From a checkpoint of a small transformer trained on Wikipedia: biases, tied embeddings.
MLP neurons of a small language model. Each row is named by its layer, matrix (up: input weights) and neuron, and shows model dimensions 256-351. Each number is 128 + 32 x the weight over its row's rms, rounded and kept within 0 to 255.
A block is one neuron, or neurons of one layer that tend to fire together. After each block is what it responds to, as a language model described it from the Wikipedia text at the highest values.

L10.up40 [ 90 157 149  94  63 155 153 137 138 153 102 163 152 140  76  87 141 118 160 156 113  84 128 122 142 111 105 129 174 172 150  87  96 123 112  85  96  99 173 145 170  64 103  92 152 114 103 169  72 139 144 143 131  98 138 107 167 135  94 147 137  85 109 140  93 173  67 145 160 109 127 110 101 118  88 109  77 133 156 178 107 118 134 109 193  94 155 144 122 160  91 117 132 136 159  82]
Responds to: Structured data fields

L4.up210 [ 80 179 217 142 182 102 148 172 119 173  91 135 116 128 162  83 154 115 117 153 192 100 154 122 189 131  88 131 126 106 133 115 144 174 121 106 115 137 172  82 139 138 152  85 125  98 118 124 110 116 135 135  89 116 149 135 151 101  77 168 184 136  54 145 159 108 130 161 140 117 121 146  81 154 138 136 107 140 109 155 131 125 170 148 187 178 110  66 159  82 193 108  89 116  53 103]
L4.up477 [142 126 183 132 139 130  83 161 124 105 119 101 117  21 114  93 138 146 145 101 146 113 125 124 138 134 116 130 121 119 181 106 119 142 116 130 120 174 143  95 173  85  99 144 140 130 135 121 116 110 161 147 115 158 134 125 119 136 139 130 132 141 127 156 149  85 125 156 115 139 144 117 166 113 116 144 115  88 143 118 119 112 138 153 124 154  88  99 147 187  89 109  92 141 126 112]
L4.up523 [ 83 177 117 125 172 111 107 136  93 154 140 125 121 154  72 117 146 127 137 150 105 115 138  93 151 132 127 110 111 114 103 166  49 148 103  97 158 103 138 123 158 127 126 149 121 153 127 141  95 150 181 156 136 142 115 113 163  96 126 118 163 124 144 108 161 130 134 142 101 137 129 100  87 100  72 146 114 113 155 159 142 159 160 140 144 180  95 116 161 150 147 109 142 120 112 132]
L4.up1434 [102 138 150  89 115 137 156 120  88 124 142 115 187 157 135  90 133 145 134 127 128 109 169 136 124 154  78 140 102 120 134  79  96 126 133 224 129 122 192  93 138 132  78 147 148 128 147 147 152 146 164  94 117 116 102  88  65 176  88 139 100  82  84 131 130 122  86 142  74 118 111  90  81  88 140  75  98 165 125 118 141 174 118 114 145 139 212 133 140 115 147  90  93 138 125 148]
Responds to: Verb stems after auxiliaries

L3.up10 [147 132 167 115 108  83 138 158 147 145 142 156 129 117 154 134  79 132 116 154 148 117 140 142  38 120 153 129 114 145 187  98 124  92 123 186 117  83 105 161 207 141 158 147  99 132 127 100  73 142 119 144 136  91 167 114  78 101 121 141 166  93 181 123  89 109 134 138  96  91 125 249 128 100 129 126 155 135 149  85 107 108 127 107 131 127 145 135 140 119  88 133 121  88  84 164]
L3.up311 [ 95 147 168 121 131 171  73 119 126 143 112 130 151  51 134 150 168 133  88 184 179 124 127 119  87 116 154 145 122 117 125  72  98 123 151 111 173  81  86 125 183  44 118 152 157 146 122 211 123 140 162 173 137 116 166 159  71 136 114 134 127 144 144 177 105 112 134 134 116 135 137 172 142 132 151 132 110 138 108  91 174  93 147 128  97 137 147 196 124  71 115 148  80 114 100  99]
L3.up330 [112 115 145 102 116 122 128 208  73 106 160 115 116  91 108 176 142 177  92 155 153 107 108 138 148 131 144 121 138 137 127 145  15 173 141 156 170  74  87 131 170  74 139  98 114 129 112 165 109 110 168 144  98 114 150 162 111 116 171  83 176 132 189 169 104 140  92 160 118 127 124 132 129  91  80 117  89 139 158 109 102  99 110 126 127 141 105 107  84 193 163 115 155 181 137 120]
L3.up391 [157 112 127  71 171 136  98 125 121 137 171 143 157 153 108 147 152 213 178 153 168 102 144 128 112 130 117 140 129 137  88  88 127 201 106 115 165 147  87 110  82 136 131 181 116 124 146 123 134 132  93 180 153 193 114 123  97 150 158 143 143 114  90 116 103 118 139 140 145 130 123 124  84  78  90 120  54 226  54 120 116 130  66 162  53 142 130  87 173 121 108  74 114  94  90 103]
L3.up471 [114 116 139 107  94 145 130 144 160 134  92 149 109 111  79  97  92 201 125 137 133 114 155  97 175 143 141 154 120 121 145  87  92 181 101 185 125  72 116 119 122  91 146 123 126 123 113 140  68 109 112 111 155 141 170 118  67 106 129  64 132 117 195 126  42 139 132 155 140 117 151 129 125  67 130 140 129 142 132 165 137 177 194  99  99 135 119 188 125 142  92 149 121 118  56 116]
L3.up539 [125 113 173 105 147  92  57 115 110 177 170 166  95 134 138 169 142 149 105 165 125 152 125 108 185 153 115 115 138 130 120 162 106 155 136 132 200  45  93  97 105   0 139 171  89 153 157 136 147 137 138 148 153 104 127 181 182  85 235 139 165 110 147 189 134 131 138 135 108 108 104 198 108  58  62 101 130 217 129 114 148 116 129 159 136 136 175 100 114 142  69 128 102 131 165 135]
L3.up736 [115  87 181 165 147 144  49 188 136  83 115  98  84  88 117 180 151 238 142 151 114 144 102  94 140 120 164 153  77 105 102 112  95 142 125 111 224 136 159 131 181  62 166 113 112 121 121 140 120 147 121 164 147 103 143 136 160 118 163 109 114 103 125 113 141 132 121 149 120  89 105  82 136 129 116 129 108 168 162 159  67 125  89 141  86  97 127 148 153 137 139 148  78 125 152 152]
L3.up802 [ 73 103 116 109 145  24 111 130 124 163 128 127 131  78 158 176  93 140  96 175 166 131 118 138 122 133 136 157 133 140 129 191 123 132 156 122 136 135  73 122 167 140 156 128 114 143  80 163 133 127 141 191  92 109 159 151 115  90 140 103 132 113 196 190 152 106 112 123  38 134 116 255  97  82 143 131  68  98 159 129 174 128 151 129  99 143 139 130 152 105 130 157 118 185 131 136]
L3.up875 [137 138 135  78  74 124 144  86  92 107 198 184 130 120 185 141 114 159 102 147  79 117 148 142 137 104 176  85 143 132 107 179  81 132 118 127 182 104  90 157 131  83 139 110 149 123  93 113 151 142 147 145 170  89 153  99 108 135 129 147  84 108 155 132 165 127 163 143 120 133 204 149  65 193 123 111  94 128 139 136 132 131 178 142  95  95 119 127  56 129  90 142  86 105  81  95]
L3.up898 [139 165 168 150 101 174 112 124 135 115 138 116 142  87  63 123 108 187  93 130 122 120 120 131 136 143 120 101 137 127 129 145 142 136 107  72 125 125 105 110 154 155 135 121 157 114 160 133  49  97 155 184 124 150 116  84 129 139 173  89 138 104 156 163 117 114  66 130 132 175 141 102  94 118 136 127  80 162 102 111 151 130 155 120 127  95 151 145 113 110 111 111  62 121 120  51]
L3.up925 [149 112 105 182 162 161 134 115 103 109 107 111 116  56 121 134  98 217 122 101 103 139 137 146 131  92 144 139 137  92 122 182 113 168  99 130 112 206 114 139  73 111 125 153 141 151 131 112 140 136 105 148 106 144  47  62 145 152 143 132 102 121 152 103 108  50 109 116 102 139 174 133  92  84 124 134  33 183 114 131 120 114 119 139 158 151 142 104 158 104  61 116 119  93 120 120]
L3.up940 [139  90 118 144 184 127  86 118 103 150 112 137  94 147 189 164 116 129 136 103 155 132 184 103 185 131  94 163 116 103 115 146 155 196  85 120 180  86  97 127 117  84 180 146 147 123 147 118 149 153 122 115 118 103  74 167 109 114 176 116 133 112 177 128  85 134  99 135  61 139 140 151 116  76 123  86 114 193 146 155 134 115 122 131 124 156 181 133 105  75 112 134 115 135 112  98]
L3.up1049 [123 130 126 121 127 159 137 171  87 100 170 179 176  60 115 151 145 255 122 131 133 142 120  72 129 142 144 126 140 122 107 160 119 201 100 105 170 142 101 132 137  79 157 176 135 154 120 112 117 168 147 152 128 115 107  99 191 154 179 141 137  92 113 114 119 114 142 167 102 124 109 126 117 134 105 109  27 198 143 104 141 129 117 115 104 121 143 169 157  88 110 112 105 149  93  46]
L3.up1190 [116  92 111 109 121 144 187 192 107  90  86 152 126 139 128 167 180 119 129 174 156  72 159 112  90 124 164 114 127 100 106 131  79 113 140 121 182 112 106 134 121  86 124 117 146  86 111 113 154 143 160 205 203 126 128 139  80 111 183  97 160 117 161 175 115  93 129 196 108 131 194 189  99 132 124 126  67 138 149 138 131 119 138 118 127 131 122 170 116 184 121 121 153  94  88 149]
L3.up1348 [116  82 176 142  94 177 161  87 147 129 156 128 151 165 120 109  95 190 101 100 139 135 140  78 134 128 106 139 143 118 100 105 182 137 122 121 121 112 126 126 159  84  97  43 107 116 159 148 131 165 127 150 161 169 123 129 153 156 117 112 124 117 119 175  78  62 117 160  78  98 135 118 128 133 150 126 119 132 137 109 123 159 156 112  74 110 230 159 137  79 103 130 146  94  89  92]
L3.up1378 [120 148 215 111 149 123 127  94 126 112  90 144  89 165  84 106 131 144  83 110 148 115 144  62 104 114 173 127 156 149  98 135 163 105 137 104 129  95  86 149 124 151 169 123 111 134 126  96 137 135 132 163 141 144 123 147 168 147  55 134 160 131  92 113 115 123 168 139 141 123 127 199 113 103 107 141  15 143 149 148 114 152 126 142 100 153 131 157 131 114  78 124 134 122 149 107]
Responds to: Infobox field labels

L3.up47 [129 181 169 106  96 129 195 120 104  93  57  90 139 149 168 126 129 125 105  87 120 151 133  90 136 131 135 158 136 125 129 124  80 208 147 102  86  91  78  94 192 121 182 176 133 112 146 130 160 145 130 130 127 134 173 188 133  97 129 136 111 132 173 212 128 116 149 125 128 134 148 143 162 126 132 128  95 135 105  84 145 115 114 149 140 164 139  99  82 135 100 142  78 188 174 151]
L3.up164 [174 148 171 119 154 146 105 136  41 124 105 172 133 135 168 108 181 116 112 193 154 112 113 152 165 105 123 106 133 130 107 110 120 153 137 130 167 146  80 105 114 109 127  51 202 162 121  87 153 148 159 148 134 110 138 126 122 100 150 155 196 139 135 184  65 116 153  90 137  82 138 144 115 142  68 133  93 125 181 148 119 117 147 182 162 144 108 139 107 194  97 111 143 156 132 155]
L3.up339 [131 132 218  84 141 118 153 165 132 161 147 140  87  93  99 167 112 190 156 159  62 137 111 143 174 143 151 128 114 119 178 116  65 172 107 215  93 173 111 129 155  65 106 143 158 140 115 196 114 130 131 104 100 112 143  98  85 105 110 148 153 134 134 130 148 173 116 147  83 169 116 118 163 160  65 114  85  92 142 102 102 132 150 122 129 111 139 158 184 133 137 174  77 131 116 113]
L3.up440 [117 154  93 124 186 160  54 114 148 131 115 169 152 123 168 160 109 150 118 145 125 106 139  39 132 139 125 156 153 107 122 142  78 182  97  93 196 112 130 136 154 152 135 174 137 139 132 112 126 149 147 114 160 150 123 140 113 131  98  88 139 111 119 113 149 144 168 185 138 103 152 127  87 107 162 118 114  75 128 145 147 118 119 140 120 154  84 141 156 150 117 141 154  86  78  58]
L3.up611 [114 135 109  61 145  85 124 145 203 143 181 196 108 183 185 157 111 101 103 159 140 124  95  97 125 154 158 173 129 163  80 145  90 151 137 138 200  66 129 115 144 144 162 158 136 122 103 105 116 137 141 119 156  90 135 139 134 110  83 150  86 156 161 166 210 125 122 197 110  84 118 193  96 119 100  96  58 102 117 162 129  99 139  87 156 140 132 134  69  59 107 140 154 167  98 111]
L3.up698 [104 153 200 162 111 105 146 106 150 140  84 211 141 146 100  77 149  85 130  95 158 122 147 126 131 119 140 133 121 112 139 125  82 157 131 110 129  95 125 130 130 145 134 164 136 126 116 140 111 134 123 113  99 113 140 114 137  94  82 152 138 140 125 158 164 146 146 156  85 110 135 134 173 114 115 155 100 130 111 164 147 154 121 134 163  90  89  90 137  85 133 119 108 198  96 126]
L3.up729 [116 207 171 105 127 163 137  95 108  76 118 142 114  94 175 147 119 111 120 169 116 139 110  36  91 166 143 118 165 166 110 182  49 167 132 148 148 146  46 120 171 107 132 183 147 134  97 131 119 154 176 164 177 108  84 140 127 116 103 135 123 121 154 124 165  94 165 138 167 137 231 121 125 143  69 107  92 152 117 100 114 116 112 104  87 175 126  69 109  96 135 138 118 129 155 153]
L3.up808 [157 111 144 110 116 132  33 156 151 117 141  92 185 155 169 149  73 134 133 129 188 156 146  92 127 133 115 180 138 130 104 107 130 176 113 137 143 131 155 120 130 152 180 128 111 120 103  99 177  80 160 172 137 139 120 148 102 133 124 125  87 133 140  75 193 163 140 118 160 149 162 142 125 111  92 114 115 124 106  98 120 125  69 155 162 181 114  50 127 103  92 172 167 166 140 121]
L3.up868 [ 81 109 191 135 160 145 123 114 118 142 111 114 133 153  29 110 174 133 125 151 139 145 136 150 194 144 137 131 148 146 136  91  54  88 138 113 167  47 144 124 127 141  90  96 193 125 129 102 108  96 109 124 124 116 154 120  95  91 143 171 112 121 146 141 141 130  88 135 147 138 174  94 162 112 115 137 109 128  66 159  64 109 174 141 141  96 132 152 159 168 109 158  91 102 147 171]
L3.up1069 [124 157 183 103  84 159 102  72 110 151  94 119 124 101 147  97 127 149  97 123 189 120 134 176 190  85 185 137 163 133 136 139 130 200 172 151  63 132 149 154 180  87 144  50 177 126 100 138 120 123 153 104 133 121 135  85 152 144 154 152 144 127  91  97 172 134 117 122  95 108 206 197  81 175 136 117  91  92 141  93 125 133 104 149  97 119 113 116  55 103 148 142 107 214 123 143]
L3.up1106 [ 78 167 173 120 126  60 132 159 106  94 121 207  92 106 155 134 102 145 114 126 166 122 105 111 172 151 136 111 153 161 104  74  81 181 124 160 190 143 134 116 108  74 125 133 134 142 134 181  89 120 163 159 155  99 132 170 115  76 132 156 161 121 131 147 159 125 132 184  72 148 129 144 121  95  69 114 101 102 144 148  95 107 130 129 150 136 120 121 157 141 115 148 114 168 114 111]
L3.up1258 [100 111 153  89 182  90 106 130 124 139 111 208 150 123 127 133 178 125  98 174 126 124 139 163 149 130  78 139 174 133 117 123 124 147 106 154 112 127 131 133  89 123 137 133 173 135 135 101 150  89 139  95 137 115 111 146 113 126 190 142 139 112 106  95 196  82 144 143 108 133 120  92 148 160  39 118  91  91 142 182 117 119 111 165 128 160 152  94 146 145 121 102 153 171  99 118]
L3.up1396 [ 96 118 149 111 134 123 104 123 156 131  96 229 176 129 167 142 138 116 128 126 123 110 125  68 137 117 137 139 183 149 147 104  67 133 115 104 178 120 108 124 130 125 123 146 124 114 102 118 104  83 158 171 148 141 125 146 146 106 119 156 146 137 147 120  99 128 106 148 104 137  90 158 118 128  56 124  41 135 126 163  91 120 122 107 167 157 118 147 106 145  61 140 155 143 116 108]
L3.up1431 [143 137 142 113 197 162 132 142  87 142  94 150 148 192 119 113 152  89 135 101 114 119  95 131 124 116 148 118 117 146 142 160  46  91 149 126 155  50 122 113 108 129 146 118 123 116 139  70 141 143 109 141 113  78 146  76 132 100 200 120  57 122  90 163 193 109 116 109  99 131 121 165 135  71  72 129 139 151  85 168 140 118 192 144 131 133 187 158 115 183 143 136 127  92 135 154]
L3.up1500 [122  93 173  94 123 182 126 149 149  80 156 193 140 133 134 160 152 150 113 187 201 106 123 133 101 130 180 157 132 123 112 106  79 183 142 110 178 109 136 121 142 110 138  62 130 115 113 107 115 154 134 140 178 113 134 146 100 160  97 184 137 146 176 118 134 109 120 196 116 128 106 193 131 154  90 137  99 171 132 133 144  67 145  97 159 154 178 143 107  58  94 160  99 133  95 108]
L3.up1508 [154  90 153 124 148 135 138 119 192 113 171 143 123  91  93 155 164 115  66 127 165 160 133 160  70 109 138 129 132 117 144 103 105  99 104 144 143 109 116 109 183  50 103 102 103 163  92 168  70 124 145 149 123 117  85 114  97 144 109 204 136 119 182 117 186 125  99 116 107 158  95 129 133  80 119 131 123  94 116 160 109 129 145 129 144  81 142 160 136 125 107 155 112 136 140 108]
Responds to: Attribution verbs before names

L10.up1438 [155 151 120 105 126  79  23 177 144 144 141 170  96 183 138 140 129  81  86 132 160  99 151 112 148 177  99 148 186 118 152 164  59 165 108  86 167 162 108 109 167  81 133 131 149 153  41 190 136 123 161 137  97 180 149 126 118 116  99 107 103 123 101 103 141 155 173 176 144 134 165 178 137  90 207 118  71 156 155  68 173 129  96  92 119 119  96 127 116 145  53 148 125 134  93 112]
Responds to: Table and infobox cells

L10.up862 [134 165 125 131 106 102 108  89 157  91 142 165 149  54  67 111 155 153 105 166 155 140 180 176 118  84 157 114 121  85 185 121 157  98 188 132 126 189 169 108 126  95  67 134 118 110  93 111  94 130 125 146 146 125 119  90 180 150  64 174 129 104 172 115 151  86 111 161 155 128 147 172 117 147  80  89  93 120 127 158 113 108 152  75 158  54 151 127  82 176 106 135  77  88  60 100]
Responds to: Passive was/being, table numbers

L4.up305 [110 138 161 184 161 138  79 133  99 109 115 133  98 105  26 147 118 188 141 107 147 141 111 130 141 139 158 105 145 111 118 189 141 100 127 163 141 168 166 120 120  84  99  89 121 116 154 124  88 115  62 157  96 151 122  94 137 148 100 120 149 104 104  64 102 181  91  94 143 158 120 103  81 162 120 184 118 145 159 132 120 189  85 156 109 129 117 107 133 176 129 102 121 113 149 142]
L4.up975 [110 148 111 119 146 191 148  99 130 135  68 157  92 134  82  92 134 108 125  84 104 171 130 110 140  82 144 111 192 129 146 137 109 131 126  92 155  91 172 135 140  92 113  98 123 126 111 135  96 136 139 133 121 103 182  69 152 197  37 173 149 130 113 110 132 138 127 156 115 129 157 135  55 121 137 134 114 137  86 208 146 151 131  93  91 118 121 142  98 130 145  77 117  56 140 121]
L4.up1289 [144 219  89 111 176  93 152 105 210 142 117 162  76 135  88  90 144 129 122  70 110 114 152 100 152 131 146 124 176 129 125 110 149 148 125  84 117 105 104 120 103 124 127 110 127 163 129 113 120 113  62 124  56 103 155  90 205 134  92 195 164 145 134 121 147 112  93 153  58 130 197 115  42 131 108 152 123 127 173 126  31 103  98 108 133 132  99 167 158 129 123 155 124 127 157 143]
L4.up1409 [108 129 185 207  85 119 135 159 185 142 160 145 107 122 153  77 137 132 156 130  71 143 144 105 107 147 159 150 180  75 110 137 144 146 138 134 121 103 183 144  81  87 180 117 131 145  94 141 146 172  64  71 142 181 144 119 113  57 106 146  96 114 105 111  97 100 111 141 119 132 123  99  83  87 122 155 173 132  94 114 156 149 150 139 116 107 134 137 173 114 114 116 135 140 173 110]
Responds to: Biographical life-stage words

L4.up824 [ 85 172 134 127 153  46 108 132 169 159 126 155 104  85 182 149 154 187 116 152  80 124 180  94 142 133 141 133 140 151 102 160 184 196 146 121 141 148 121 148  73 128 130 106 179 109 114 127 111 133 137 127  94  96 146 133 142 183  40 100 137 106 155 127 115  20  87  96 136 147  98 155 120  88 106 100  68 198 132 111 103 142 104 161 114 110 175  85 169  63 141 129  98  95  70 116]
L4.up1037 [119 101 169 116 162 152 139 114  92 124 127 157 113 126  76 149 116 215 100 141 114  66 154  64 120 130 148 120 129 106  92 196 160 156 127 125 118  99 112 132 154 124 120 139 140 153 136  73  94 145 146 134  90 177  87 106  95 170 178 150 177 105 144 134 156  75 140 146 144 118  81 161 132  79  81 135  72 149 122  97 113 134 159  94  72 109 160 113 147 127  88 116 100 134 111 107]
L4.up1056 [ 89 179 141 194 123  97 167 143 171  79 141 122 149  77 142 159 128 114 135 120  77 163 132  31 132 124 129 164  83 138 145 128 188 102 150 165 153 143 123 154 132  82 140 132 146 100 113 119 131 114 126 141 135 149 124 105 152 141 123 111 128  97 149 155 128 155 139 127 101 111 108  41 136  87  76 141 119 117  85  94 146 159 123 112 149 120 119  72 188  89 185  34 167  71 109  53]
L4.up1519 [230 166 108 194  56  53 160 141 207 156 155 122 127 100 162 132 125 129 161  97 127 127 150  76 115 172 160 153 122  90 139  89 193 163 117 161 152 181 155 169 143  77 117 126 148  96 102 170 147 147 137 124 116 179 133  53 178 115 100 144 146 117 128 193 129 102 180 164  94 134 129  96 137 113  76 144 142 131 149  41 170 163 189  91  97 107 172 128 162  96 102  46 168  82 154 108]
Responds to: Wikipedia table header cells

L3.up13 [111 124 132 117 113 156 149 123 117 126 130 145  84 125  85 121 152 126 149 118 149 101 149 118 191 108 161 130 154 101 157 128 138 150 159  79 158  81 164 133 102 121 149 128 144 120 121  99  59 164 134  87  95 124 125  92 175 148 171 117 150 125 124 176 105 101  85 120 100 131 112 151  85 137 113 156 121 106 154 122 130 137 198 113 149 166 109 128 154 121 113 128 143  86 155 117]
L3.up74 [ 79 149 146 131 177 167 152 166  75 192 111 159 121 142  87 128 160 143 112 153 163 159 132 119 175 131 137 148 162 134 148  98 159 123 161 164 135  97 220 116 111 104 101 171 187 156 135 156 154 139  79  16 119 155 114 134  97 117 144 121 124 131  80 155 133 138 138 115 111 105 138 101 120  73 140 111 159 110 165 120 125 142  83 130 121 143  98 114 144 155 154 147 120 112 125 147]
L3.up185 [ 77 127 118 100 149 160  97 139  87  95  72 139  91 129 134 129 150 175 116 138 129 186 116 102 176 140 155 119 192 137  74 118 106  94 119 116 167  48 120 148 131 123 148 160 132 170 130 120 148 117 123 149 134 142 155 153 106 120 139  84  96 126 102 156 127 108 103 122 157 107  94 151 140  93 119 134  95 157 107 138 150 128 204 110 142 126 140 195 131 186 149 176 196  34 168 118]
L3.up186 [ 76 127 121 108 153 133 182 164 118 148 147 150 115 159 155 123 116 150 145 100 132 172 111 109 160 139 137 140 156 155 110 160 106  79 144 116 171  70 135 123 163  75 170  72 112 131 115 177 118 123 111 126 133 152 148 155 106 107  81 152  95 120 125  96 114 170 111 141 145 114 143  97 119  78 161 122 124 110 132 124  79 106 101 117 133 118 181 123  88 102 133 127 101 109 167 123]
L3.up271 [ 79 127 105 114 151 115 131  98 178 153 139 142 143 137  43 104 159 118  88 116 151 143 127 131 159 124 173 136 115 145 130 179 141 180 120  86 135 116 113 130 145  69 160 127 100 127 126 150 184 142 114 127 176 164 137 124 135 126  74 160 152 136 101 178 103 101 159 243 124 125 141 121  28 182 134 130 144 104 156  92 147 135  58  95 120 150 125 105 123 109 129 103  91 156 148 147]
L3.up451 [111 108  80 113 191 101 163 121 133 155 108 188 179 138 117 120 148 106  93 129 170 209 139 147 159 142 114 143 126 118 101 155 110 134 107  88 154 119 154 148 127  86 167 205  98 139 119 153 152 147 108 118 167 116 150 180 142 136  86 136 104 143 118 125  79  78 129 198  81 118 164  85 103 126 126 111 126  81 124  82  60  89 103  90  99 181 165 137 123 103 117 137 142  38 166  96]
L3.up461 [103 130  81 137 137 137 162 148 109 137 147 149 144 133 123 125 114 227 133 135  62 105 113 157 150 149 115 114 119  72 113 129 142 118 114 134 158 136 238 159  70 109 116 152 180 120 116 185 114 134 114  45 119  99 109 159 138 146 160  85 120 130 113 122 137 109 161 130 136 101 142 143 109 113 140 110 100 136 138 146  81 157 138  90 125 126 184 184 115 101 152 134 132 169 114  95]
L3.up506 [103 111 165 132  90 135 112 144 130 163 184 138 185  61 126 148  96 173 154 123 140 164 156 139 164 117 124 163 169 132 102 106 125 139 150 147 178 138 110 106 175 113 103 184 124 131 113 153 109 125 129 122 157  98 118 151 100  80 141 164 110 150 161  39 174 175 145 163  65 126 204 175 124  77 111 114 128 132 133  72 135 117 122 104 129 100 148  75 108 110 158 130 164 118 157  83]
L3.up598 [ 74 100 141 120 151 104 100 164 180 106 162 133 112 121 164 152 139 102 112 140 144  92 108 106 117 163 131 128 178 148 154 125  98 100 152 176 148  55 150 117 129 122 163 106 135 113 108 114  93 114 151 138 132  89 139 148 112  94 117 110 153 119  97 142 136 119  84 138  80 130 146 161 139 109 124 145 151 194 131 112  97  96 153 134 119 158 126 100  52 123 113 159 100 119 170 145]
L3.up964 [127 176 165 187  67 147 110 146 130 173  97 108 173 133 135 156 153 129 120 162  55 143 151 134 153 140 146 155  97  87 160  79 112 130  93 125 140 128 198 141 186 139 130 157 147 105  96 113  88 120 118  60  89 140 168  51 147 130 160 163 104 134 139 117 185 103 125 137 157 115 156  65 130 153  98 146 158 112 150 151 120 130 145  82 131 133 135 150 173 178 140 132  73  44 115 122]
L3.up1147 [114 135 105  89  78 159 123 136 135 126 154 166 200 151 129 155 150 131 116 224  92 141 134 150 154 146 141 123 145 136 141 141 103 159 128 102 187  90 130 142 107  94 152 103 122 125  83 144 150 147 135 143 176  96 137 142  66  39 110 145 104 129  88 141 119 118 121 213 111 127 113 151  92 140 151 100 144  96 161 113 129 111 156  96 100 162 228 145  93  79 175 144 161 106 104 129]
L3.up1176 [ 81 252 164 152 156 175 114 150 102 102 106 140  73  72 113  92 126 139 177  80 161 166 139 110 145 113 134 125 161 100 112 151 150 102 128 134  79  86 102 140 104   6 122  99 111 122 119 113 159 107 114  69 133 211  88  93 171 132 152 164  84 142 177  74  69 125 120 156 137  98 167  99 106 106 130 126 144 112 137 143 113 118 139 119 132 112 104 111 121 174 118 101 182  75 197 146]
L3.up1219 [138 149 149 129 106 154 119 179 110 119 111 123 121 130  74 113 116 205 130 158 132 146 109 127 110 123 151 100 118 141 140  89  68 111 111 106 182  99 149 129 178 138 150 123 119 180 121 119  28 119  69 100  88 143 131  83 143 122 147  41 115 106 161 132  96 127 179 123 131 109 129  82  85  78  70 113 140  71 137 186 108 128 105 113 135 181 128 201  91 154 105 126 160 121 175 139]
L3.up1355 [158 162 154 171 188 184  84 121 162 127 130 146  71 154 124 100 133 126 138 169 187 159 119  95 138 105 173 110 100  50 152  99 136 165 130 136 106 134 171  96 165  96 112 129 118 113 101 203 137 134 129  75  95 154 161  79 134 140 147 155  77 137 121 117  74 141 122 137  90 125 142  83 141 113 121 142 105  93 169 143 122 124 156 168 138 160 120 153  95 121 100 110  80  89 157 105]
L3.up1370 [132 189 153 143 187 142 156 133 160 114  64 142 112 151 114  85  94 122 120 103 137  99 157  85  98 158 159 155 125 122 185  83 181 129 108 112  86 114 112 119 124 134 145 105 115 170  96  80  62 150 119  49 106 168 111  85 157 102 107 153  97 119 139  87 195  24  56 148 129 138 130 114 135  86 125 139  96 103 125 146 163 123 131 133 137 155 102  96 114 162 112 102 122  97 121 112]
L3.up1492 [119 179  92 103 165  80 133  99 203 145 156 190 104 167 127 151 143 131 190 168 149 154 105  89 153 172 145 119 227 113 126 151 143 121 116 101 185 103 117 148  67 123 138 152 107 126  96 119 136 112 137 159  97 140 142 134 141  83 155 141 113 130 143  99 172 160  99 165  83 119 118 103  39  69  53 100 120 134 116 141 136 118 120 120 108 137 182 136  97 172 124  60 119 123 147 142]
Responds to: Biography section and field headers